From a checkpoint of a small transformer trained on Wikipedia: width 768, 18 heads of 64.
MLP neurons of a small language model. Each row is named by its layer, matrix (gate and up: input weights) and neuron, and shows model dimensions 528-591. Each number is 128 + 32 x the weight over its row's rms, rounded and kept within 0 to 255. A neuron's up and down rows have the sign that makes its largest values positive.
A block is one neuron, or neurons of one layer that tend to fire together. After each block is what it responds to, as a language model described it from the Wikipedia text at the highest values.

L4.gate634 [127 135 210 142  79 118 135 131 130 152  92 129 100 219 133 146 114 186 130 147 164  86 189 162 133 140  97  86 144 127 166 160 151 146 122 156 101 133 165  52 205 155 146 206 134  55 204 139  99 143 113 139  81 107 124  93  80 110 144 105 171 103 107 131]
L4.up634 [149 114 111 111 115  97 103 181 116  72 177  89  70 192  64 119 151 139 125  96  76  62 155 148 120 107 119 101 130 177  95 133 133 171 109 103 133 135 112 119 181 106 108 122  89 113 111 179  49 132 124 130 117 118 118 160 158 141 170 179 138  88 157 171]
L4.gate744 [168 168 112 132 155 148 188 108 114  80 173  94 163 157 146 118 150  91  98  71 139 129 171 121 165 146  71 137 134 102 137 174 119  88 160 109 123 182  90 179 158 101 163 157  87 135 159  92 116 112 100 161 102 106 159 110 156 139 158 186 152 137 118 147]
L4.up744 [116 150 142 125 104 121 113 102 185 103 152 166 168 135 137 111 119  62 112 118 135 102  97 142  68 128 136 140 174 119 196  73  88 151 184 116 118 111  76 156 130 125 141 179  88 140 162 132 142 129 146 188 144 119 125 166  87  87 124 118 145 117 111 114]
L4.gate941 [113 159 112  71 110 116 116  61 138 132 202  73 124 205 120  99 117  99 134 153 175 167 149  93  75 174 125 146 159 170 139 137 141 109 167 167 135 169  85 144 153 129 179 101 172 166 120 126 124 112 151  97 164 159 106  99  94 135 121 119 127 172 109 146]
L4.up941 [ 88 125 137 124  98 180 134 123 131 123  90 142 142 172 151 109  99 153  90  89 104 101 140  97 159 170 143 138 173 101 111 121  91 107 149  95  97  67  95  96 110 188 134 113 120 127 118 141 163 157 145 161 152  62 121 158 175  47 111 167  80 155  83 107]
L4.gate958 [149 202 150 144 103 156  58 142 186 167  95 155 137 134 148  95 200 218  45  87 151 164 166 172 160 117 149 136 105 109 104 138  87 177 157 148 117 104  93 106  67 153 187 145 120 182 179 141 105 166  88  77 149 136 173 160 159 155 126 171 190 133  88 120]
L4.up958 [137  55 171 117 134 100 154 129 120 111  78 136  89  74  89 119 141 174 143 123 170 139 152  98 156 139 112 143 136  98 103 139 132 109 115 132 113 106 141 149 158 177 173  63 109 106 141 119  23 132 155  98 127 120  96 125 115 146 129 199 153 129 185 146]
Description: Opening quotation marks right after an article or preposition, starting a quoted phrase (a "meteor shower", the "principles), plus empty-paren openers and noun-phrase modifiers.

L4.gate136 [194 128 144  85 129 121 104 145 153 149  72  96 142 123 110 134 159 135 117 111  91 105 108 120 128 145 132  91 131 135 168 102  52 130  64  86 120 127 157 122 121  90  83 135 107  89 161  79  63  77 140 113 139 120  85 146 151 132 172 138 120 124 100  98]
L4.up136 [127 119  94 146 163 179 138 223 163 148 110 133 103 131 124 150 102 137 116 145  97 158 133 145 115 173 133  99 107 150 160 196  69 145 124 150 130 106 129 146 153 142 135 138  64 180 133 130 108  87  76 171 100 148 138 196 126 111  77 138 123  86 139 162]
L4.gate428 [157 123 125 161 136 147 123 164  76  96 184  39 129 119 148 168 151 130  67 101 138 178 132 139 176 142 110 121  98 139 192 151 142 135 129 129 149 150  74  88 119  95 126 148 126  77  96 100 110 114  97 136 126 142 128 144 125 154 128 176 123 148 139 125]
L4.up428 [160 140 131 148 109  98 113 212 112  79 108 122 146 153 106 152 149 109 117 116 178 161 147 125  90 173 142 125 139 144  91 126 117 169 128 149 153 112 113  94 143  34 147 166 140 183  73 161 121 120 146 161  92 170 139 135 104 125  94 150 155  99 136 187]
L4.gate737 [173  49 129 121  81 118 125 124  97  66 133 193  91 133 164 105  97 130  54 114 126 165 132 147 106 177  70 106  78  96 131 126 129 134 118 107 151 181 107  48 173  75 129  95 111  82 165 119  97  86 150  97 165 128 125  95 135 158  92 133  84 170 128 147]
L4.up737 [170 158  92 107 137  72 139 112 145 108 164 152 150 125 148 128 145 133 127  93 119 124 135 148 201 146 125 123 110 106 110 186 160 142 160 136 100 137  88 126 163 107  97 147 140 177  86 168 159 159  83 146  77 163 170 175 108 118 125 180 198 114 144 177]
L4.gate903 [148 116 114  95 162 210 115 116  88 140 120 126 140 117 105 150 137 178 112  89 141 223 146 141 104 133 138 126 123 101 129 111 138 169 132 129 147 179 140  93 124 122 107 135 135 116  98 108  72 124  85 171 164 165 143 134 153  99 123 118 150 134 169  86]
L4.up903 [154 101 149  84 138 137  87 102 128 144  94 110 122 109 150  97 165 130  75 135 141 150 182 126 120 121 110 122 151 174 173 143  92 119 112  85 152 121 182  91  95 105  74 101 187 178 152 100  96  86 136 161 120 107 190 168 178 128 119 172 146  82  91 130]
Description: The final cell separator or last value at the end of a table row, just before the line break, as in "| 10 |", "Boxscore |", and "; 3.02".

L7.gate281 [158 138 107 116 110 134 190 111 155  92 148  74 147 121  96  80 174 170 122 153 172 181 154 124  88 121  90 108 133 114 181 176 127 124  97  48 146 132  64 103 159 157 122  46 100 111 156  85 109 115  85  80  92  97 119 150 116 122 116 134 144  71  86 163]
L7.up281 [163 132 131 118 133  92  98 131 164 124 183 152 115 182  91 145 162 167 102 154 165 208 160  90 122 171  85 154  56 110  94 150 164  92 121 155 132 102 147 115 130 136 118 114 125 122 168 120 107 112  90 106 152 100 139  93 143  83 184 112 134  94 131 127]
L7.gate658 [ 87  83  92 159 123 144 171  95 154 139 124 151  88 109 124  98 128 112 102 138 113 180 145 101 144 172  73 116 141 143  68 177  87  89  92 139  90 104 131 156 143 103 144 110  78  67  98  62 160  83 127 128  66 166 137 128 109 120 141 102 142  94 120 183]
L7.up658 [152 164 129 131 112 172 144  95 187 114 113 176  93 115  58 121 212 135 139 136 127 217 154 112 122 114  92 136 123 130 156 117  82 129 116 175 177 119 131 154 108 174 120 158 121 139 141 151 175  98 200 128 112 184 145 166 107 119  99 120 120  77 108 202]
L7.gate795 [117 149 146 174 113 139 131 115 117 135 125 132 121 152  72  83 144 132  63 108 144 152 119 120 160  79 151 138  91  93 116 115 106  85 143  94 142  60 174 168 118 130 133 169 199 148  72 136  98 149  97 179 157 125 152 148  87  77 150 168 154  95 126 122]
L7.up795 [146 138 154 139 120 153 141 148 139 125 178 138 196 142 126 121 139  75 110  94 199 129 109 117 170  90  94 152 190 135 111  99  85 169 130 162  95 197 140 198 101 119 164 151 110 132 128 183  60  85  64 105  67 111 164 176 124  98 169 128  88 127 157 145]
L7.gate914 [ 72  98 122  75 172 134 143 103 166 126  48 118 105 109  99 170 111 150 103 126 129 128 127 143 106 103 170 138  75 174 142 166 121 177 143 152  91 113 100 177 141 127 158 108 115 194 169  83 159 107 116 130  94 118 141 161  83 121 144 106 134 103 129 142]
L7.up914 [ 64 139 164 113 139 125 118 134 111 139 129  80 127 118  92 120 189 109 141 105  95 139 145  74 123 135  77 102 111 142 159 154 183 172 143 108  99  76 140 139  76 163 172 112 161  97  83 132 170 134  67 159  82 165 110  94  99 112  63  76 143 132  98 125]
Description: Opening quotation marks, parentheses and slashes, plus word-start fragments like dis or t, that begin a new chunk mid-sentence, often quoting a verb phrase after to ("to "use", "to "talk about").

L7.gate119 [125 131  82 182 164 152 155 112  52 121 118 162 164 103  96 111 172 119 165 120 105 114 198 174  63 134 105 102 104 130 197 157 134 155 104 185 135  84 169 163 157  90 141 202 161 154 119 185  84 120 135 100 143  90  85  63 153 160 107  71  62  96  82 167]
L7.up119 [123 114  86 136  83  72 163  96 162 168  83 148 100 155 104 129 101  71 126 126  98 174 141 101  82 154 147 117 105 176 134 122 130 115 132 186 144  73 134 144 103 109  72 120  73 129  81 178  93 154 118 124  97 107 110 143 127 141 118 144 118 150 172 173]
L7.gate389 [176 128 152 150  90 155 160 134  87 119 123 180 173 159 108 124 136 192 144 164 114 153 115 173 182 130 132  38 200 135 161 116 137 143  69 163 110 123 113 124 125 101 150 184 145 150 148 152 117 164 202 143  99 156 162 145 165 148 146 103  80 119 155 114]
L7.up389 [106 138 109 142  81 160  93 102  76 175 101 146 164 120 164 161 106 128 130 157 146 113 173 135 135 133  56  88 148 137  95 201 187 170  70  93 129 155 182 127 135 143  84 151 139 171 161 177 140  93  82  52 146 148 191 103 166 132 117 126 116 156 169 135]
L7.gate729 [242 138 164  99 145 136  48  74 129  74 112 174 100 101 152 125 134 142 194 179 100 111 106 139 116 130 160 149  76 108 139 158 140 132 156 115  90 125  89 133 146  93 153 141 141 145 106 179 139 101  99 115 172 101 134  95 178  95 158  90  86  77  94 121]
L7.up729 [110 133 160 150 119 194 151 126 147 176 177 117 128 144 107 237 158 152 124 123  87 101 134  99 122 168 179  70 174 114 145 134 129 162 156 138 122 173  94 130 135 164  66  80 162  74 209 125 108 117 101  93 184 102 119 203 134 133 102 154  75 188 121 118]
L7.gate902 [131 163 146 126 135 141 178 122  82 133 119 141 129 203 138 100 155 104 131 147 100 181 119 148 132 132 127  90 102 132 161 137  60  72 121  88 141 123 139 132 111 144 137 141 190 185 175 143 131 127 119  81 123  78 200 100 141 134 153  75 108 151 112 147]
L7.up902 [160 107 153 150 148 144 116 165  92 155 108 124 102 121 119 101 163 122  84 114  81  68 143 115 116 161 114 140 143 154 148 152  62 103 107 113 109  77 170 129 126 150 149 137  98 156 144 156 130 126 106 132 154 148 170 131 195 171 107 137  36 151  86 167]
Description: A lone c/C word-start piece after a quote, hyphen, parenthesis or prefix, as in "c|ommunist, cross-c|ountry, inter|c|ultural; rarer k/b/m splits.

L7.gate207 [107  93 171  94 116 134  96 175 113 156  74 120  72 106 156 109 173 123 146 184 167 160 123 151 142 100  98 126 180  99 161 121  91 131 178 110 132 140 122 140 165  94 162 135 100  54 157 148  74 146  67 163 108 106 138 135 158 127 119 117 111 106 187 192]
L7.up207 [141  90 197  25 102 113  89 141 158 176 167 135  85 137 103  92 134  82 160 169  80 138 119 137 115 164  94 142  87 185 168  53 164 171 126 118 109  67 111 112 119 128 142 112 162 115 107  90 104 149 154 160 117 135 158  88 122 110 165 104  66 131 109 155]
L7.gate249 [163 102 162 163  72 175 174  87 123  97 102 132 147  78 152  85 123 118 118  96 157 136  51 100 114 150 100 105 116 143 113 152 107 138  89 168 124 120 166  73 100 136 105 120  68  94  94 140  68 109  96 117 102  97 133 108 165  90 181 170 128 104 138 180]
L7.up249 [ 89  96 136 124 154 147 129 137  88 104 188 121  96 158 145 191 156 155 113 119 154 156 127 110  94 115 154 178 145 170 114  97 152 117 126  87 204 118 223 118 119 105 149 114  66 115 139 124 114 149  87 143 121  71 149 119  97 117 113 156 146 141 171 131]
L7.gate307 [140 176 138 139 124 123  83 135  69 131 172 204 104  99  90 165 129 151 150 107 171 137 131 170 155 179 189 141  95 156 147 137  83 143 124  96 133 186 206 146 146 118 113 115 128 142 155 107 131  94 117  84 109 105 117 122 131 158 123  47 166 145  82 127]
L7.up307 [140 122 176 133 121 148 135 134 169 100 211  80 180  86 122 116  88  72 121 115 127  95 116 107 123  99 152 135 134 140 149 122 132  99 101 173 149 113 118  46 119 159 130 118 140 130 146 106 154  86 151 126 146 144  96 144 112 140 117 161 191 159 151  97]
L7.gate424 [125 136 137 119  96 104 143  63 126 150 143 129 148  89 110 151 115 167 127 141 120 167 134 121 145 139 108  57 123  83 155 164  77 128 111 145 164  98  68 143 123 149 134 137 108 145 125 138 153 116 180 169 214 122 109 178 189 110 173 158 142 132 124 170]
L7.up424 [194 127 172 154 118 125  98  79 114 102  99 100 141 133 150 111 119 165 110 118  87 146 156 165 174 127 160 105 103 119 199 201  62 137 143 167 156 129 122 172 162  95 133 156 130 116  60 106 124 156 114 141 157 119 180  96 139 139 186 149 183 141  92 176]
Description: First token of a cell inside pipe- or semicolon-delimited tables, often late in a row: blank cells, 0, dashes, %, GF, Score.

L7.gate13 [ 92 142 138 200 148  55 158 127 100  87 156  92 156  71  56 119 150 105  87 180 117 122 122  71  67 147 173 130 143 212 133 126 134 124  82  96 135 167  97 143 105 139 149 115 142  57 156 109 137 138  47 160 116 174  98 174 159 108 152 151 162 115 106 145]
L7.up13 [ 90 102 105 169  56 155 182 158  83 138 120  96 101 145 134 101 120 108  84 128  97 184 145 155 116 179 135 149 151 102 118 143 106  93 151 153 120 123 151 121 174 208 150  82  92 150  86 129  91  38 142 128 110 107 136 161  78 152 146 115  98  81 178 144]
L7.gate324 [153 118  44  88 133 120 174 100 149 147 144 135 137 186  65  61  99 141 103 214 109 210 141 116 104  99  76 145 155  97 114 134 110 146 129 132 115 155 103 113 156 103  82 113 168 171 107 187 129 134 118 127  83 128 150 123 127 129  85 152  98  91  91 176]
L7.up324 [156 115 121 137  76 182 105 139 183 186 145 150 142 178  89 128 103 150  80  97 104 158  89 125 148 159 133 131 109 159 133 108 100 162 126 101 126 145 113 158  84 100 113 127 146 140 104 133 168 125  85 155  53 112  80 164  90 120 125 110 165 108  83 141]
L7.gate611 [127 137  73 126 145  82 117  89 144 152 113 118  75 188 100  62 167 144  64 121 195 177  79 133 129  88 141 151 164 149 130 106 115 123  98 199 117 156 126 131 168 185 106  86 132 118 145 173  68 118 101 113 158 131 105 101 138  59  97 135 162 150 127 146]
L7.up611 [135 108 162 155 112 130 165  68 105 144 101 110 126 109 116 139  96 120 161 112 133 146 104  56 104 139 127  87 151 170 137 144 146  79 128 167 154  81 159 102 104 136  83 179 139 149  29 194  99 106 125 115 163 157 105  75 162 137  61 152 110 112 117 113]
L7.gate1013 [164  90 121 142  95  81 173 121 107 101 129 111  96 103 112 153 118  93  68 108  89 119 121 125 128 138 120 116 113 100 154 200 113  77 124 164 116 136 120 185 166 168 134 100 166 105 130 168  90 180 130 145 170 170 165  52  72 141 146 163 129 125 124 115]
L7.up1013 [175 186 170 143 142 145 110  96 179 190 136 145 110 118  63 146 105 103  93 100 119 145 147 116 116 131 119 121 147  60 133 152 141 151 146 148 131 133 118  97 160 128 170 197 184 151 113  68 105  56 151 124 133 154 156 132 105 188 153 132 166 186 103 117]
Description: Tokens in election and sports results text where an outcome is being reported, e.g. won, by a margin, defeated, Total votes.

L4.gate46 [155 121  99 156 171 147 134 136  84  85  78  77 155  98  66  72 186 140 130  96 115 138 101 105 111 168 106 133 145 124 151  82 167 119 131 145 102 101  94 151 115 150 119  97 125 144 115  96 176 154 121 110 126  44 125 113 157 126 173  84  95 152 116 138]
L4.up46 [ 94 100 170 142 118  93 116 135 164  71 119 143 184 187 201  87 112  84 104 190 136  82  87 172 145 150 112  94 108 140 126 142 161 116 179 130 142 107 113  80 164 174 156 123  87 100 148 102 151 124 135 208 120 105 137 100 123 106 104  96 128 113 181 147]
L4.gate203 [ 55 157  94  82 109 145 134 187  61 173 147 116 126 156  85  42  49 214  97 122 161 161 162 142 121 169 160 117  84 104 160 119 144  94 145 107 100 155 111  86 182 144 114 185 127 137  89 115  87 171 133 137  88 152 179  67 143 156 164 154  92 130 121 147]
L4.up203 [134  95 126  96 147 112 129 157 115 143 123 142 128 129 143 106  93 149 144 186 149 124 173 142  45 126  82 182 134 138  81  68 172 103  73 168 184 131 174 105 140 130 132 106 144 127 117 174 104 155 125  75 113 124  72 120 154 101 180 156 118 159 119 168]
L4.gate252 [ 42 154 103 118 154 172 133 146 126  93 105  99 176 141 124 177 111 168  74 124 149 140  62 131  88  89 167 161  67  75 129  97 116 176 131 102 137 126 140 140  91 136 108 148 110 194 137 147 111  97 163  71 120 169 125 104 147 100 131 114  99 141  82 144]
L4.up252 [ 99  89 128 176 133 116 111 134 146 168  84 102  92  80 108  92 126 236 142 132 117 132  66 141  97 161  30 114  56 143 141 156 105 133 108 128 112 152  45 101  91 137 126 131 123 182 109 162  97 128  86 135 160 134  84 130 148 148 155 108 114 110 116 168]
L4.gate576 [109 113 187 112 114  89 109 145 130 160 190  44 138 158 127 132 165 185 135 165 134 124  64 110 196 127  83 157 126 163 159 152 113 124 109 120  99  91 152 159  87 130 145 136 175 153 150  97 161  78 170 114 113 196 135  74 133 119 112 162 149 101 167 132]
L4.up576 [ 91  97  91  92 113 171 132 102 108  95 136  96 111  98  76 126 111 133 147 139 149 119  94 118 136 217 146 113 122 119 193  98  53 121 171 114  82 129 111 152  72 146 170 152 162 183 129 175 164 108 171 215 141  96 106  96 145 150 119  97 172 127  87  78]
Description: Word-initial fragments right after a prefix, hyphen, quote mark or opening bracket, where a word is split into pieces, e.g. pro-ind(ependence), un-ins(pired), over-t(aking).

L4.gate450 [132  85  93 111 109 133 141  95 137 107 145 139 156 113 118 142 143 125 121 123  90  98 158 189 127 129 131 112 121 169  95 130 134  90  90 110 129 149 143 108 112 141 127 124 177 148 158  93 145 124 126 113 166 103 163 132 118  80  90  85  96 116 187 204]
L4.up450 [165  89 115 177  74  91 121 111  98 171 125 161 148 103 103  83 103 148 133 135 130 176 137 134 108 170  83 203 151 105 134 132 149 151 117 167 143 130 155  82 123 110 113  80 108 121 129 124 112 155 133  81 182 125  81 149 160 154 113  96  88 117 166 135]
L4.gate485 [107 117 102 110 160  80 150 158 133 114 115 176 168  94 209  67 162 137 143 133 137  99 126 122  92 104  69 147 121 137  71 134 104 121 105 100  62  83 203 197 161  83 157 163 142 130  91 147 163  95  58 140 128  96 119  94 141 157 101  87 103 142  38 153]
L4.up485 [103  99 105 149 128 144 109 133  95 148 104 132 109 126 167 179 106 145  62 170 111  86  66 113 120 118 121 121  98 114 159 111 105 182 141 149  68 113 104 175 132 113  89 202 121 159 119 143 161  66 130   5 130 108 143 165 167 194 113 112  71 136 131 113]
L4.gate781 [134 170 139 207 166 125 144 111  92 154 151 133 117  63  64  87 105 115 113  77 234 210 143 114  93 147 120 171 118 133 115 129 163 148 119 140 112 141 109 154 138 155 101 127 142 130 147  72 148 169 124 190 161 138  96 101 115 137 164  80 167 140 117 119]
L4.up781 [130 117 131 104 109 138 155 117 119 110 108  91 114 153 166 117 140 146  91  91 198 160 105 166  98 181 101 120 118 135 152 136 148 144  80 134  93 163 101  64 128 162 127 135 111 165 143  89  51 129  74 151 108 133 199  54  97  95 121  93 126 103 115 111]
L4.gate840 [119 145 106 144 125  98  74  88 172 182 162 130 134 178 111 105 187 122 111  84 117 144 154 147 139 200  89 144 165 133 117 136 130  97 141 107 139 127 163 167 152 148 163 203 107 107  64 119  85 183  94 149 122  54  96  59 122 146 143 103 131 144 176 142]
L4.up840 [121 126 165 139 152  82  45  86 127 125 148 131 157 166  87  98 142 108 171  99 144 128  65 192 166 103 125 132  84 156 123 177 194 215 119  88 143 100 126 120 153 102 115 146 117 102  93 156 152 129 123 168 131  85 171 124  90  91 163 199 111 115 107 171]
Description: Middle word-pieces of long Latinate words (cont-r-ary, eff-ic-acy, inc-ap-able), and to/its/his right after words needing a complement (due to, subjected to, modernize its).

L6.gate42 [123 191 110 122  76 159 108 169  99 132 118 118 172 161  95 125 140  73 111 161 159 153 158  79 123 131 104 140 135 135 118 141 133 125 149 175 113  89 143 117 120 115  91  67 114 143 194 140 113 117  99 157 135 109 118 123 161 160 118 187 165 113 179 193]
L6.up42 [ 77 118 112 167 146 121 156 188 136 149  96  95 165 158  88 121 106 158 107 149 126 189  86 115 112 152 172 169  88 110 103  97 129 199  83 164 126  65  80 146 145 109 109 143 105 108 110 148 120 119  97 127 134 119  92 137 138 150 168 107  79 109 128 104]
Description: Tokens in political election and office-holding text, such as re-election, by-election, recount, seats, and table pipes in election result tables.

L6.gate101 [164 108 137 113 113 118 133  98 188  86  73 127 113 129 143 155 135 174 147 175 127 101 143 195 181 255 127 112 108  76 102 139 114 146 182  73 128  90 141  57 123  86 134 117 131 112 107 128 171 114 164 113 141 123 108  45 102 152  83 151 113 125 131 114]
L6.up101 [124  92  65 161 156 180 131  69 147  79 143 150 152 131  69 149 131  90  98 154 141 104 201 151 131 153 116 160  96  92 182  96 138 169 131 156  80 136 123 154 140 140 143 156 140 155 110 162 129  97 130 111 133 126 111  71 126  76 106 171 139  88  20 175]
Description: Middle word-piece tokens inside a word split into several pieces, following a short prefix piece, as in ab-und-ance, aff-ord-able, eff-ici-ency, Cor-rid-or.

L6.gate922 [129 147 111  99 126 104 132 103 141 123 126  92 123 115  91  94  99 144 125 161 153 128 107 125 123 131 139 121  82 143 176 110 170 124 173 140  93 162 139 118 147 134  82 119 145  89 199 146 168  89  70  96 126 126 155 100  92 127 154 103 117 111 123 193]
L6.up922 [112 115 156  80 149 138 144 147  86 107 163 148 124 145  76 123 130 105 109 132 161 100 144 123 135 145 128 130 120 119 157 136 153 150  29 112  86 134 129  90 181 133  89 105 170  55 153 141 111 160 159  60  78 104 109  95  89 169  91 139 148 142 138 163]
Description: Opening quotation marks placed mid-sentence before quoted description, such as called it "inspired; also word-initial B/G/un pieces and hyphens.

L6.gate375 [130 190 114 146 141 128 156 131  92 134  99 101 125 153 117 133 148  65 122 140 133  58 141 135  74 176 118 150  67 110  91 131 138 187 161 139 124  72 162 174 108 105 110 188 132  67  87 102 107 135 131 111 142 120 113  92 195 189 122 119  94  93  79 157]
L6.up375 [103  79 134 129 118 124 132 216 108 133 177  79 136  55 114 141 171 176 140 145 129 116  83 137  75 154 182 110 129  90 156  78 209 141 135 125 219 125  41  97 142 123 109 183 126 126 128 107 109 134 175 147  58  37 103 155 104 168 172  69 165 141 124 103]
Description: Short subword pieces in the middle of words split into several tokens, such as lif-et-imes, disc-ou-raged, San Die-g-o, wav-el-engths.